Weights of a small transformer language model.
Size: 4 heads of 64 (1 for keys and values), vocabulary 8192, 19M parameters.
Training: a variant of Muon for these matrices, 494M tokens, 15070 steps.
MLP neurons of a small language model. Each row is named by its layer, matrix (gate and up: input weights; down: output weights) and neuron, and shows model dimensions 96-191. Each number is 128 + 24 x the weight over its row's rms, rounded and kept within 0 to 255. A neuron's up and down rows have the sign that makes its largest values positive.
Before each neuron's rows, "fires before" lists the tokens most often just after its 100 highest values on Wikipedia text that the model never trained on.

fires before: "=", "\n\n", ":"
L6.gate651 [158 110 140 124 162 124  96 159 140 143  86 108 123 111 116 106 130 152 109 122 116 102 174  89 113 151 129 105 145 142 176 159 126  94 132 150 134 114 134 130 129 151 120 143  65 134 127 123  94  92 116  94 121 138 159 115 138 129 188 117 130 114 103 121 126 123 122 132 133 178 129  75 133 129 139 133 121  85 102 123  69 123 167 145 123 176 158 142 162 142 136  97 144 148 149 122]
L6.up651 [100  83 143 113 150 162 128 143 176 147 146 147 130 121 119  94 155 148 169 131 113 138 143 132 113 142 146 128 113 119 126 132 131 103  97 135 120 137 134 117 158 113 124 131  43 145 101 149 144 147 103 128 100 133 158 131 125 149 124 148 123 167 103 109 150 147 100 137  76 142 129 140 138 134 127 128 120 109  82 147  78 160 164 131 126 153 152 122 145 135 104 115 123 126 118 108]
L6.down651 [131 133 141 126 125 140 117 120 109 140 131 130 103 118 150 107 139 119 108 123 104 108 126 119 139 130  99 121  89 131 133 106 147 126 101 117 112 149 132 115 137 141 106 155 105 132 117 131 155 168 145 127  98 123 136 116 106  97  88 108  92 110 120 157 122 146 127 113 121 103 123 126 116 179 107 143 159 136 148 137 138 139 139 132 145 161 142 118 124 143  92 109 138 108 142 138]

fires before: "s", "ing", "d"
L14.gate588 [100  97 118 126 150 107 115 118 148 111 135 117 165  94 113 129  71 144 116 147 119 139 125 143 113 103 139 163 112 118 123 125 144  96 143 155 104 147 141 151 160 150 107 119 130 145 113 129 129 110  94  42 126 134 143 151 168  98 120 121 144 127  79 152  75 165 187 118 130 137  93 109 155 109 146 120 148 143  76 156 123 126 160 121 131 123 146 137 112 151 140 132 106 114 102 116]
L14.up588 [147 134 144 118  98 136 111 130 141 102 137 103 140 168 153 114 124 116 134 142 145 171 133 153 159  92 129 129 142 105 152 129 109  77 181 179 124 103 109 138 103  78 129 127 128 136 179 165  93 109 123 100 129 145 146 184 162 115 132 160 139 102  98 130  95 130 136 150 166  78 149  99 143 128 129 125 135 115 138 117 123 141 125 160  90  97 112 143 143 117 135 177 160 109 140  90]
L14.down588 [ 89  69  91 107 103 169  96 136 118 117  94 135  88 144 121  95 137 173 142 133 112 126 145 110 170 134 126 117 120 119 107 137 109 159 162 168  93 109 125 131 149 148 193 117 127 124 110 154 125 128  75  87  79 139 164 128 165 131 133 141 149 113 115 119 125 123 136 126 103 127 158  92  96  76  85 115 148 134 118 112 101 147 103 163 104 141 144 127 122 168 127 110 191  95 185 148]

fires before: "|"
L17.gate484 [160 153 102 140 141 116 135 109 175 135 118 169 199 162 132 148 106 124 165 130 174 131 171 113 144  89  79  97 134 149 111 192 129 119 108 131 109 114 155 131 152 139 129 116 120 104 124 174 116 159 140 142 131 126 160 150 104 118 124 149 151 121 130 164 158 131 112 152 176 132 132 117 135 129 128 122 161 136 136 133 109 134 126 101 174 113 132  84 117 154  76 138 128 109 100 131]
L17.up484 [139 138 143 148 119 115 126 117 113 145 141 145 133 158  94 142 107  79 153 123 139 100 131 140 144 130 124 149 117 126 144 154 160  47 136 106 127  99 132 104 116 140  98 139 147 113 125 139 152 139 119 121 136 114 112 175 136 125 104  77 163 127 158 142 125 115 137 130 130 118 165 201  81 119 142 131 149 141 110 127  85 104 156 155 136 136 120 101 102 105 115  87 108 179 144 123]
L17.down484 [ 56 113 124 111  91 134 112 135 175 170 135 120 176 103 100 148 136 102 160 107 125  95 136 171  95 135  84 112 173 121 152 145 118 116 117 127 102 109 151 122 169 162 148 143 131 131 177 144 120  94 132 182 162 144 150 141 149 110 155 124 122 103 139 109 115 102 135 172 115 100 174 166  93 144 115 162 108 141 122 132 117 153  87  87 174 132 156 147 119 105 143 148 133 110  99 115]

fires before: "s", "d"
L14.gate217 [160  94 114 117  94 113 124 132 165 124 157  99 135 105 131 122 159  88 134 132 131 122  95 120 154 123 127 109 147 142 114 157  98 126 162 146 130 124 134 135 141  97 128 140  99 112 157 141 101 147 129  93 118 136  91 122 127 106 162  93 131 164 105 188 159 156 122 153 163 124 133 132 141  62 142 120  91 108 112 120 122 129 155 142 132  89 126 133 124 132 117 115  78 136 122  96]
L14.up217 [157 146 214 120 104 142 141  96 142 143 131  87 127  73 110 156 121 109 122 152 138 112 103 160 142 128 121 124 102 150 171 128  87 130 156 116 172 103 134 139 136 107 171 112 100 133 133 137 120 149 124 134 103 108 112  99  99  81 123 132 110 141 138  57 145 177 133 136 124  94 117 152 106 133 155  82 126 132 150 140 115 130 138 141 132 119 127 126 141  98 107 139 135 113 126 151]
L14.down217 [ 87 155 152 140 173 145 109 108 107 143 107 137 119  74  80 145 109 113 139 158 164 123 123 111 166  98 123  99 128 106  92 124 128 141 161 145 136 127 113 154 112 153 185 117 151 128 111 128 160 131 133 116  86 101 107 123 129 100 166 133 135 140 126 109 144 120 149  91  75 139 139 151 122  88 161 141 122 120  76  99 115 109 134 171 114 121 136 106 117  86 114  93 145 132 140 106]

fires before: "=", "\n", "\n\n"
L15.gate60 [144 136 136 125 136 119 128 104 169 179 119 110 174 131 115 175  99 109 177  94 114 134 134 131 101 173 117 125 105 120 134 108 158 115 163  84  73 130 165  84 126 136 130 133 120 140 152 185 130 111 164 140 137 172 127 146 123  90 180 128 158 104 136 123 150 157 130 121 111 128 125 133 139 141 132 161 126 102  76 100 158 166 109 153 149 129 148 111  86 137 105 152 138 149 166 144]
L15.up60 [145 131 115 136 124  99  92 131 110 150  97  77 132 106 158 156 117  77 134 104 125 115 123  89 162 109  91  91 138 135 122 163 116 118 151 126 137 160 123 123 156 164 130 122 100 156 132 138 151 102 135 153 134 160  86 111 168 132 136 142 112  66 121 167 116 124 107 120 109 129 147  86 113 124 119 161 185  94 110 115 170 107 140 153 142 123 146 102 124 100 119 112 113 106 147 128]
L15.down60 [147 136 155 121 134  88 115 130 117  90  64 155 133 125 126 162 138  94 138 130  81 125 136 151 176 123 136 129 155  96 116 145 111 135 135 141 129 124 108 151 128 127 132 128 139 139 163 121 131 116 145 100 110 173 144 156 162 146 157 110 135 108 123 143 123 135 146 124  75 133 139 161 149 136 122 102 108 136 127 164 125 106  99 120 120 157 128 129 122 125 154 160 160 152 136 104]

fires before: "|"
L18.gate83 [168 152 117 143 139 113 106 132 172 147 129  92 156 137  92 124 110 121 124  92 143  91 119 167 113 119  81  86 139 144 118 183 125 108  91 148 109 131 105 130 150 120 138 125  69 120 128 131 185 139 128 104 158 144 109 127 144 113 172 120 155 134 112 156 166 123 115 170 164 157 111  73  66 103 102 122 134 118 146 129 107 123 155 100 149 163  96 150 143 142 117 111 164 112 110 121]
L18.up83 [128 132  74 131  86 108 128 127 142 119 125 111 159 139  88 194 135 144 130 110 104  92  92 145 116 141 154 128 133 147  93 170 145 149 104 105 178 162 149 135 115 133  79 125 124 152 102 136 133 148 139 149 117  88 148 147 148 105 118 128  45 137 148 167 148 124 112 151  96 115 129 141 115 129 183 143 164 108 136 128 135 115 142 119 133 158 119  76 147 139 104 144 100 125 116 147]
L18.down83 [ 97 125  97 120 135 133 123 133 161 101 125 126 184 122 128 128 115 149 150 102  94  97 115 147 140 119 118 159 116  75 123 141 148  68 148 113 128 103 151 153 156 103  85 105 147 120 109 142 166 141 140 117 110 138 168 147  98 169 128  98 113 140 128 108 109  78 100 130 142 135 148 132 133 127 116 118 110 115 145 117 125 136 131 139 134 134 146 152 122 131 140 149 129  96 121 178]

fires before: "=", "\n\n"
L7.gate93 [156 132 131 134 144 147  86 142 122 148  98 134  68 124 127 130 129 128  74  86 106 133 143  90 111 173 120 120 122 128 130 169 124 168 130 150 119  94 155  92 112 100 108 107 111 133  88 132 137  93 145 146 167 111 187 149 110 102 105 121 140 103 163  88  73 100 147 107 142 180 137 126 119 144 120  92 163 116 132 132 150 110 122 157  99 158 147 147 125 147 147 101 139 139 185 170]
L7.up93 [140 152 147 125 100 133 135 119 111 114 123 149 123 157 128 131 139  91 164 149 100  95 136 127 131 169 123 116 143 120 109  68 171 156 117 112 104 133 134  91  85 120 107 134 132 156 100 153 143 100 113 156 124 138 132 172 142 109 171 115 116 133 135 126  98  74 132 140 141 140  76 141 118 106 112 138 127  67 156 101 131 137 139 134  93 105 184 141 124 107 117 174 165 117 168 159]
L7.down93 [163  86 139 146 138 126 123 175 141 144 139 155 108 123 118 136 100  95 141 104 143 197 141 149 178 132 113 143 111 126  98 103 134 115 148 127 126 132 142 140 151 140 169 127 134 138  74 135 145 171 157 111 131 105 161 103 164 124 160 141 133 110 131 151 124  89 125 111  83 151 148  93 102 109 145 164 141 140  96  88 110 130  98 132 136 114 140 146 119 164 104 120 108 128 124 132]

fires before: "=", " as"
L15.gate423 [125 113 154 146 177 135 149 138 108 133 101 126 123 116 163 125 148 120  85 120 100 125 168 165 121 134 100 140 103 121 111 167 116 136  90 144 145 138 105 177 149 153 185 150 155 127 128 145 139 132 123 127 126 151 146 104 124 174 115 132  96 120 149 120 191 124 160 125 140 160 161 140  86 112 110  99 104 146 156  98 142 193 123 134 150  92 137 167 109 124 110  91 130  91 116 163]
L15.up423 [129 121 103 111 108 104 176 103 153 104 102 130  80 113 136 163 151 124 127 132 176 188 135 158 113 155 135  94 110 130  61 104 131 158  80 122  90 160 112 136 132 150 123  79 118 111 125 150 140 134 120  91 127 163 138 150 130 118 117 140 135  98 123  91 124 157 125 131 143 120 126  86 115  85 108 156 112 114 129 124 133 145  85 180 178 115 143 154  96 179 146 108 105 118 146 123]
L15.down423 [136 106 140 140 121 112 116 174 114 149 157 111 142  92 134 136 168  84 129 124 119 143 108 158 102 141 118 104 103 125  70 106 137 135 114 118 132 137 138 140 172 144 132 165 105 128  83 142 115 148 123  82 144  79 131 185 134  99 143 127 108 136 177 159 105 141 126 126 115 135 104 130 102 136 156 157 151 135 133 129 138 157 105 149 160 141 136 174 120 124 127  99  84 123 143 127]

fires before: "\n", "\n\n"
L17.gate308 [150 135 107 124 140 121 154 115 108 136 145 139 106  93  97  89  84 109  88 129 127  72 119 150 134 124 104 146 126  99 105  80  80 174 150 155 136 107 135 109 111 121 135 112  74 139 124 152 113 147 125 138 116 130 164 133 151 146 132  77 135 153 159 133 113  94 132 121 149 134 121 127 146 163 129 134 219 165 143 117 140 146 112 157 124  83 125  90 148 148  97 129 166 108 111 168]
L17.up308 [125 121  97 140 115 157 122 100 156 119 123 133 149 140 108 151 143  79 114 111 158 153  92 148 179 126 142 133 127 121 148 124 131 153  87 128 111 123 108 156 157 143  89  90 110 125 122 146 132 129 157 123 116 120 139 127 140 152 124 129  94 105 119 132 100 114 108  91 118 158 117 150 125  98 136 126 114 119  68 128 120 128  86 148 135 158 161 154 121 107 109 132 157 145 147 113]
L17.down308 [124 135 158 136 161 132  92  99 161 168 137  99 137  99 126 172 142 109 125 122 101 124  99 141 148 135 118 105 139 121 120  95 160 164 101 137 107 160  98 150 112 142 111 118  57 132 130 108 107 148 128 143  88 138 139 158 119 161 123 142  90 103 132 139 149 122 145 116 105 103 119 160 138 159 112 152 170 133 114 110 113  97  93 122 118 125 166 157  97 134 115  99 106 127 118  98]

fires before: "=", "\n", " by", "\n\n"
L12.gate188 [138 145 139 110  91 141 136 159 122 114 111 173 128 140 165 135 151  72 117 114  99 152  75 163 150 117 149  85 119  67 116 128 163 118 113 118 135 145  77 135 151 130 104 134 113 134 146 123 129 151 135 127 138 115 166 130 166 124 128  78 134  96 144 129 144 120 164 110 161 100 145 104 132 152 119 130 103 140 102 106 179 168 110 125 120 140 147 135 103 124 168 112 133 183 124 104]
L12.up188 [120 134 106 123  77 149 131 145  92 141  86 150 141 135 130 138 127 170 169 144 109 100 128 114 178 154 127 108 125 112 148 128 125 140 150 156 140 136 106 108 150 124 125 125 114 135 160 112 111 137  97 117 155 177 130 128 136 125 170 128 130 103 130 107 138  86 163 136 118 129 145 107 150  68  65 109 163 139  69 124 106 112 118 142 122  82 127 100  86 108 143  73 164 120 178 117]
L12.down188 [174 102 133  93 154 133  91 123 128 142  60 150 125 134 120 104 110 126 163 115 143 105 162  96 136 136 155  81 170  86 130 138 131 131 144 154 103 127 125 124 115  94 113 120 120 166 126 110 160 149  94  97 175 126 133 125 104 155 156 131  94  91 119 113 148 125 177 114  86 147 118 112 113 126 133 146 118 113 146 130  97 117 112 124 125 154  91 132 165 125 173 121 152 105 196 121]

fires before: "|"
L16.gate138 [152 141 171 148 172  98  60 157 105  98 103 104 168 111 126 110 186 117 141 141 143  86  67 175 134  57 148 122 163 139 116 106 124 115 145 149 136  89 133  91 126 146 129 133 119 136 125 154  52 116 168 104 147 108  78 127  95 117 142 128 149 152  71 134 206 104 128 150 176 163 120 113 159 150 101 128 132  98 128 124 137 132 180 125 123 139 136 114 115 129 124 101 135 192 137 144]
L16.up138 [141 124 110 171 158 143 155 144 146 140 145 157 117 157  93 132 146 103 143 132 160 128 120 115 143 100 149 154 138 124  81 155 107 114 122 107 111 116 117 148 133 126 151 123 153 107 169 145 154 115 113 135  96 156 134 131 125 113 123 145 127  88  92 137 174 114 174 141 133 128 125 137  91 115 134 152 133 113 123 113 136 141 110 137 188 101 160 106 128 113 153 122 125 132  62 114]
L16.down138 [132 146 100  98 110 137 119 144 138 155 120 148  94 136 116 189 106  90 124 155 171 132 124 105 159 152 121 119 180 138 152 128 132 107 100 131 134 116 149 142 112 137  92 111 138 155 111 143 109 143 143 163  82 171 116 115 138 108 109 110 120 120  90 114 157 108 133 125 121  98 169 119  71 124 138 145 113 109  71 117 110 140  92 143 161 125 124 102  95 135 161 177  98 125 124 100]

fires before: "=", "\n", "W", "\n\n", " ="
L15.gate45 [144 131 121 100  82 171 132 148 135 120 120 151 112 159 143 128 117 132 146 183 132 133 121 101 128 127 121 114 131 109 123 114  86 101 106 139 130 148 137 128 132 122  89 130 200 122 126 164 118 166 139 137 126 142 181 113 109 158 150 124 126 136  66 134 132 122 121 120 104 128  98 121 138 125 101 148 143  98 112 166 125 196 113  67 107 131 121  99  91 129 143 113 140 167 137 159]
L15.up45 [116 139 132 145  88 169 118 162 176 125  67 168 162 142 122 114 164 133 114 120 141 128 117 169 112 157 141 102 122 135 127 151 143 129 100 141 165 143 105 184 115 119  84 128 153 126 182 139 132 114 138  89 173 132 106  88 102 121 147 105 169 136 155 135 119 139 116 119 128 136  74 138 122 150  82 117 153 149 154 122 159 155 138 139 124 112 104 128 158 122 130 183 147 113 151 122]
L15.down45 [153 101 115 140  91 119 151 105 137 108 153 132 113 140 160 102 131 114 126 103 114 124 128 136 131 135 146 113 151  80 166 139 168 132 112  89 159 122 107 181 110 139  94 152 134 133 168 173 131 127 112 155 126 133 122 134 134 142 137 142 127 122 130  89 120 127 130 135  90 107 137  78 139 115 110 143 164 160 117 116 139 147 164 119  73 134 134 126 139 138 168 116 107 142 169 147]

fires before: "="
L4.gate315 [151 124 124  98 129 145 113 114 158 147 102 131 108 120 116 106 138 154 143 122 147 107 163 107 121 102 112 114 121 157 128 117 181 115 118  82 131 109 129 112 150 155 136 170  85 113 112 129 117 141 118 115 112 187 158 163 141 112 123 154 100 133  93 164 124 113 140 115 136 149 143 107  93 104 124 116 157 110 119  52 107 155 131 137 125 108 127 130 135 117 127 127 138 163 136 181]
L4.up315 [142 125 111  75 125 137 108  98 172 155 127 129 132 106 141  91 135 159 148 118 152 109 168  98 108 108 128 108 117 154 145  87 155 135 135  90  93 100 137 113 157 154 135 150  90 105 112 121 137 173 124 138 126 182 140 152 158 122 105 155  87 147 102 149 119 133 134 102 141 143 134 112  95  86 115 137 152 123 116  79 112 189 136 143 125 123 114 152 111 115 139 133 111 169 162 160]
L4.down315 [144 166 126 116 139 119 112 126 173 139 139 138 131 108 162 111 114 107 146 143 161 110 162 109 125 122 115 128 120 141 148  96 146 127 160 130  93 125 128 128 153 155 134 145 111 130 130 152 146 129 127 114 128 109 129 119 137 110 121 151 105 119 130 133 140 145 142 164 123 131 147 121 122 130 130 118 151 138 111 117 110 149 107 144 133 152 124 135 136 100 112 132 144 157 147 150]

fires before: "|", ":", " |"
L18.gate485 [129 179 163 108 124  98 142 123 113 172 124 133 127 147 104  92 139 153 113 126 146 101  96  86 179 125 148 118 101 110 121 154 126 164 118 152 103 146 139  96 147 136 135  97  84 138 151 105 134 117 116 122 106 134 107 148 153 152 161 131 111 149 164 131 136  97 123 143 153 120  83 108  95 123  70 149  79 140 104  76 118 135 110  82 132 161 149 114 103  98 159 149 115 148 132 141]
L18.up485 [140 100 117 133 151 146 127 163 143 129 122 161  74 104 139 126 145 103  97 112 147 143 148 130 155 142 110 113 154  98 124 149 105 138 103 146 145  85 134 143 143 169 105 102 110  90 157 135 157 112 117 119 119 150 106 132  99  97 127 130 161 152 130 206 156 163 152 108 134 161 121 152 107 157 141 174 146 129 121 129 133 101 126 190 137 140 157 164 144 139 151 115 132  85 141 122]
L18.down485 [ 80 168  90 114  80 143 115 130 115 113 150 128 131 123  99 163 155 109 119 138 157 150  99 138 111 145 107 109 150 138 130 154 136 113 134 127 114 120 122 129  98  89 128 109 165 108 111 107 109  71 182 132 126 148 123 124 128 143 174 127 113 166  79  93 104 108 131  80 159 157 148 149 132 146 152 123 133 122 125 107 134 144 107 154 135 106 129 123 100 142 149  85  96  99 117 153]

fires before: " |", "″", "\n"
L10.gate401 [119  96 101 125 150 101 142 134 153 123 106 116 134 108  92 112 138 145 110 105 156 130 154 128  85 108 146  89  96 109 133  85 101 139 132  99 165 141 147 158 104 138  80 158 125 142 182 108 125 207 143 103 108 101 186 159 146 118 142 129 116 118 107 117 167 126 152  92 158 122 114 130 103 132 139 137 161 147 107 133 125 166 132 177 134 115 126 115  79 127 138 119 143 157 100 105]
L10.up401 [112 170 131 114 125 122 180 156 147 120 143 137 140 123 140 124 133 113 132 117 153  95 140 125 116 139 146 133 139 144 150 114 117 184 127 171 111  82  99  95 138 154 132  91 146 159 119 122  43 142 179  68 166 132 105 147 141 129 108 117  97 147 155 112 134 137 139 115 132 124 115 141 148 133  90 126 131 196 131 124 102 116 121 132 112 134 178 128 101 134 127  81 131 153 100 154]
L10.down401 [ 83 155 170  95  77 155 137 154 132 128 169  87 156 137  86 124  70 126 123 146 140  91 112 108 129 118 105 127 145 141 118 116 107 122 109 130 135 144 133 118 120 110 104 149 113 147 125 101 136 115 137 134 106 106 126 162 157 136 130  85 147 184 123 122 140 145 139  96 137 128  84 132 126 183 118 110 184 181 120  90 144 127 112 167 123 113  94 149 130 109 121 107  99 121  93 152]

fires before: ",", ".", "\n\n", " a"
L12.gate240 [132 110  91 121 151 127 119  70 162 102 138 122 109 140 128 141 140 114 101 154 111 125 156  95 133  87 133 106 167  95 116 147  79 134 152 140 164 121 123 116 149 115 142 118 142 111 114 124 129 123 146 170 173 132 116 165 131 143 161 135 115  98 135 145  83 113 124  98 112 147 125 105 135  95  86 136 139 139  88  82 155 151 124 125 111 126 134 127 100 114 124 148  76 168 166 169]
L12.up240 [111 143 126 150 167 157 135 121 181 117 151  96  93 147 147 124 115 131 114 125 139 135 108  92 114  80 158 114 156 123 124 159 149 122 136 121 188 173  89 128  89 114 113 190 112 120 134 108 113 127 116 153  92 124 135  87  89 123 152 125 100 112 139 116 125 119 104  80 138 111 152  90 144 106  78 133 143 149 143  90 118 172 147 101 140 142 160  72 127  89 173 155 125 157 145 138]
L12.down240 [166 136 146 126 117 115 153 131 150 190 136 104 116 151 132 153 122 107 148 129 131 181 124 144 141 104 154 155 135 128 122 145 136 112 135 105 128 113 134  96 100 143 177 147  80 155 111 101 162 119 156 119 156 139 114 123 135 149 140 130 111 127 135  99 138 128 104 116 125 122 134 103  91  86 123 111 149 168 126 114 132 188  78  93 129  89 124 128 144 158  90 198 101 154 145 115]

fires before: "="
L13.gate519 [ 93 129  87 114 145 137 114 155 158 136 126 173 115 137 117 127 115 105 139  80 111 111  73 115 138 163 127  97  98 144  80 111 149 204 123  90 132 133  99 120 103 149 142 140 146 107 173 144 100 146 101 157 114 123 132 119 101 127 141 116 175 130 102 115 119  84 155  73 126 118  84 133  76 120 140 126 128 138 128 105 118 110 145  99 119 132 161 164 103 118 132 120 109 116 108  97]
L13.up519 [143 122 189 125  78 119 135  90 137 193 108 101 129 143 141 109 155 131 171  91 131 106 120 117 156 142 118 129 113 151 121 108 147 118 162 130  84 105 117 173 134 110 130  98 105 109 197 151 155 131  86 103 162 102 109 161 124  96  94 139 121 130 134 117 143 114 117 114 108 112 113 152  96 115 143 145 102 117 122 151 143 154 106 136 111 120 164 105 133 118 112 130 134 167 138 112]
L13.down519 [108 121 150 153  71 135 146 118 146 129  96 159 118 121 119  93 125  95  95 130 112 137 105 116  83 125 132 127 123 121 116 158 154 112 133 131 144 160 122 111 112 162 129 145 110 160 148 140 114 109 114 160 145 135 122 119 131 115 119 120 122 136 161 109 123 104 111 136 158 136 139  98 113 114 134 117  76 152 106 147 105 105 118 121 149 129 167 161 134  83 156 117 110  98 145 117]

fires before: "="
L11.gate439 [125 148 119 123 138 132 147 143 107 186 103 102 146 170 107 127 150 119 133 139 184 123 133 117 137  78 100 137 116 122 117 151 110 152 129 138  96 134 110 144 122 149 145 126 102 139 127 123 101 128 111 138 139 148 157 114 106 106 130 142 130 117  71 160 107 113 129 141 132 160 115 172 141 113 152 141 141  82 129 138 157 149 162 114 146  96 183 111 146 117 141 169 143 109 174 134]
L11.up439 [137 147  95 127 175 109  71 160  94 124 119 126 122 134 117 125 114 132 102 109 139 152 143 163 119 146 123  87 130  95 128 142 141 133 113 123 101  88 110 153 128 144 104 125  61 161 107 117  86 119 119  77 160 103 129  92 139 149 152 175  97  83  94 147 141 141 150 110 147 160 150 108 105 102 133 153 123 129 111  90 115 131 143 160 159 101 130 146  73 143 111  88 154 122 149 148]
L11.down439 [144 138 115 120  97 113 105 156 171 155 150  73 150  85 124 117 115  70 161 136  99 113 121  93 127 142 102 120 123 119 117 139 154 124 146 156 138  93 130 136 133 123 137  99 121 134 113 141 140 161 162 130 140 101 161 128 132 140 147 175 129 127 147 142 139 118 152 104 102 121 147 107  90 112 112 146 136 128 129 135 143 113 103 128 103 108 102 140 123 150 120 118 129 119 173 114]

fires before: "-", "\n\n", "lis"
L4.gate228 [115  91  77 131 136 124 139 118 150 150 148 134 156 164 102 164  95 152 112 129 154 119 126 147 150 137 165 134 106 120 132 118 127 139 142 105 120 154 129 147 141 163 105 122  60 105 160 143 156 160 125 126 124 163 109 133 158 100 176 138 147 116 127 176 135 124 138 150 116 132 117 116 136 172 124  89 135 108 134 116 109 139 102 127 107 159 105 145 133 142 113  88 155  99 156 147]
L4.up228 [103  96  94 120 141 121 145 153 164 170 125 148 146 176 117 136 116 163 113 124 161 126 131 134 110 138 156 139 113 144  95 117 131 132 126 110 110 140 130 133 142 144 123 136  78 112 121 151 145 152 114 107 114 200 122 153 141  99 155 151 116 101 127 185 136 158 146 146 117 122 142 140 154 155 109 126 139 102 164 117  91 137 113 127 114 149  97 165 154 152 134 118 122 126 153 143]
L4.down228 [ 94 114 111 130 145 123 160 138 133 132 108 138 115 147 105 109 158 149 126 125 119 123 139 120 117 116  96 112 132 164 120 138 158 109 131  82 124 142 130 121 118 159 133 125 119  97  69 126 118  99 145 128 131 136 149 145 129 122 122 116 104  99 111 166 107 134 139 119  91 103 122 136 139 131 113 146 120  99 154 141 109 145 121 133 134 129 119  97 128 155 152 119 144 100 121 118]

fires before: "\n", " |", " 0", ")", "  "
L12.gate248 [108 112  73 135 142 157 128 151 152 163  95 150 106 113 129 159 100 138  90  87 168 134 125 103 136 158 125 148  89  93 160 141 135 124 143 132  91 110 110 129 112 121 118 174 118 150  67 129 142 107 136 102 123 144 135 147 151 122 127 137 144 100 135  96 104 110 135  65 142 133 138 158  80 132 158 111 153 144 124  96 156 136 141 106 145 105  89 121 121 104 119 123 150 126 151 112]
L12.up248 [100 133  98 124 131 148 155 149 121 118  88 124 111 137 101 140 115 132 108 150  87 150 163 139 149 133 129 151 134 160 115  85 101 159 160 162 143 115  83  91  89 105 139 151 112 170 134 103 146 111  87  92 120  92 141 145 136 143 102  96 134 158 114  99 145 140  66 111 156 109 112 122 155 127 155 116 102  84 139 114 142  94 105 165 120  98  95 138 123 109 159 120 135 122 135 105]
L12.down248 [114 158 142 111 139 115 129 103 110 102 172 103 136 115 171 125 130 114 110 151 185 151 133 146 156 154 128 114 119 100  81 142  73 160 127 111 150 136 135 114 103 129 114 143 100 135  91 111 128  92 129 131 135 101 154 129 159 115 159 152  78 161 100 156 131 171 111 103 132 126 104 120 115 151 137 114 140 128 129 129 160 138 119 110 102 128 137 101 124 122 134 111 164 109 139 142]

fires before: "="
L12.gate121 [130 114 125  89 161 110 141 170 158 137 127 126 111 110 133 119 122 115 124 104 103 136 134 126  92 138 110 111  82 108 123 146 155 115 100 141 142 143  93 197 138 162 115 127 130 159 148 128 145 130 181 134 153 147 117 138 118  89 139 124 153 133 150 133 112  81 137 127 132 154 165 100 112 121 128 144 111 119 155 129 124 125 125 168 121 171 129 142 140  74  86 143 120 150 144 125]
L12.up121 [154 104  90  84 120 106 124 142 120 140 126 142 141 132 112 107 140 147 147 119 128 108 137 139  49  95 150  99  75 121 149 111 147 116 125 103 137 163  78 116 125 120 138 140 131 128 128 103 142 124  91  93 158 144 138 130 127 138 156 127 112 123 128 117  97 168 115 104 144 138 128  94 113 151 105 122 158 125 149 132 103 106 166 171 144 138 162 136 139 162 104 125 159 116 108 139]
L12.down121 [142  83 133 152 171 121 116 129 155 108 122 121 149 162 166 100 113 154 105  87 105 118 149 102 113  82 109  73 124 104 119 105 149 105 115 125 140 155  94 171 156 134  73 142 113 124 109  77 148 134  98 147 153 124 160 145 100 113 151 139  63 123 142 147 113 147 143 124 141 121 115 138  98 143 131 161 151 131 120 143 150 151  82 132 100 102 102 122 149 117 128 137 143 113 173 142]

fires before: "\n", "\n\n", "="
L15.gate506 [ 97 172 138 144 123 162 133 138 151 156 104 150 146 175 158 105 159  71 172  91 118 105 132 102 164 105 103 100 107 136 120 137 145 103 146  93 106 144  75 129 126 148 128 122 139 115 129 121 103 134 148 109 131 102 147 119 119 161 154 154  97 162 121 119 107  97 114 111 156 157 108 153 131 146 152 127 150  95 155 168  83 130 121 106 136 129 154 137 137 114 156 146 155 138 137 157]
L15.up506 [172 188 177 117 135 137 149 103 121 170 113 159 125 152 134 125 129 140 132 158  94 169 168 122 124 142  65 122 129 120 152 167 179 130 109 123 150 128 105 164 160 119 140 102 135 166 143 150 118 168 146 112 101 147 138 106  84 167 124 150  94 133 153 104 149 127 119 140 106 165 164 145  68 118  80 116 183 128 178  91 124 169 125 111 140 119 111 112 113 123 167 112 153 115 123 130]
L15.down506 [133 104 148 124  69  83 108 164 158 101 116 136 120 152 142 121 117 123 114  98 118 135 121 145 109 114 115 133 124 129 113 113 160  88 107 129 135 118 118 142 177 138 119 117 143 126  93 155 128 115 105 153 124 102 163 121 144 125 131 151 145 133 156  99 125  98 116 102 103  95 117 111 111 124 142  99 105  97 102 126 110 115 112 138 133 137 131 137 184 129 109  97 113 112 138 148]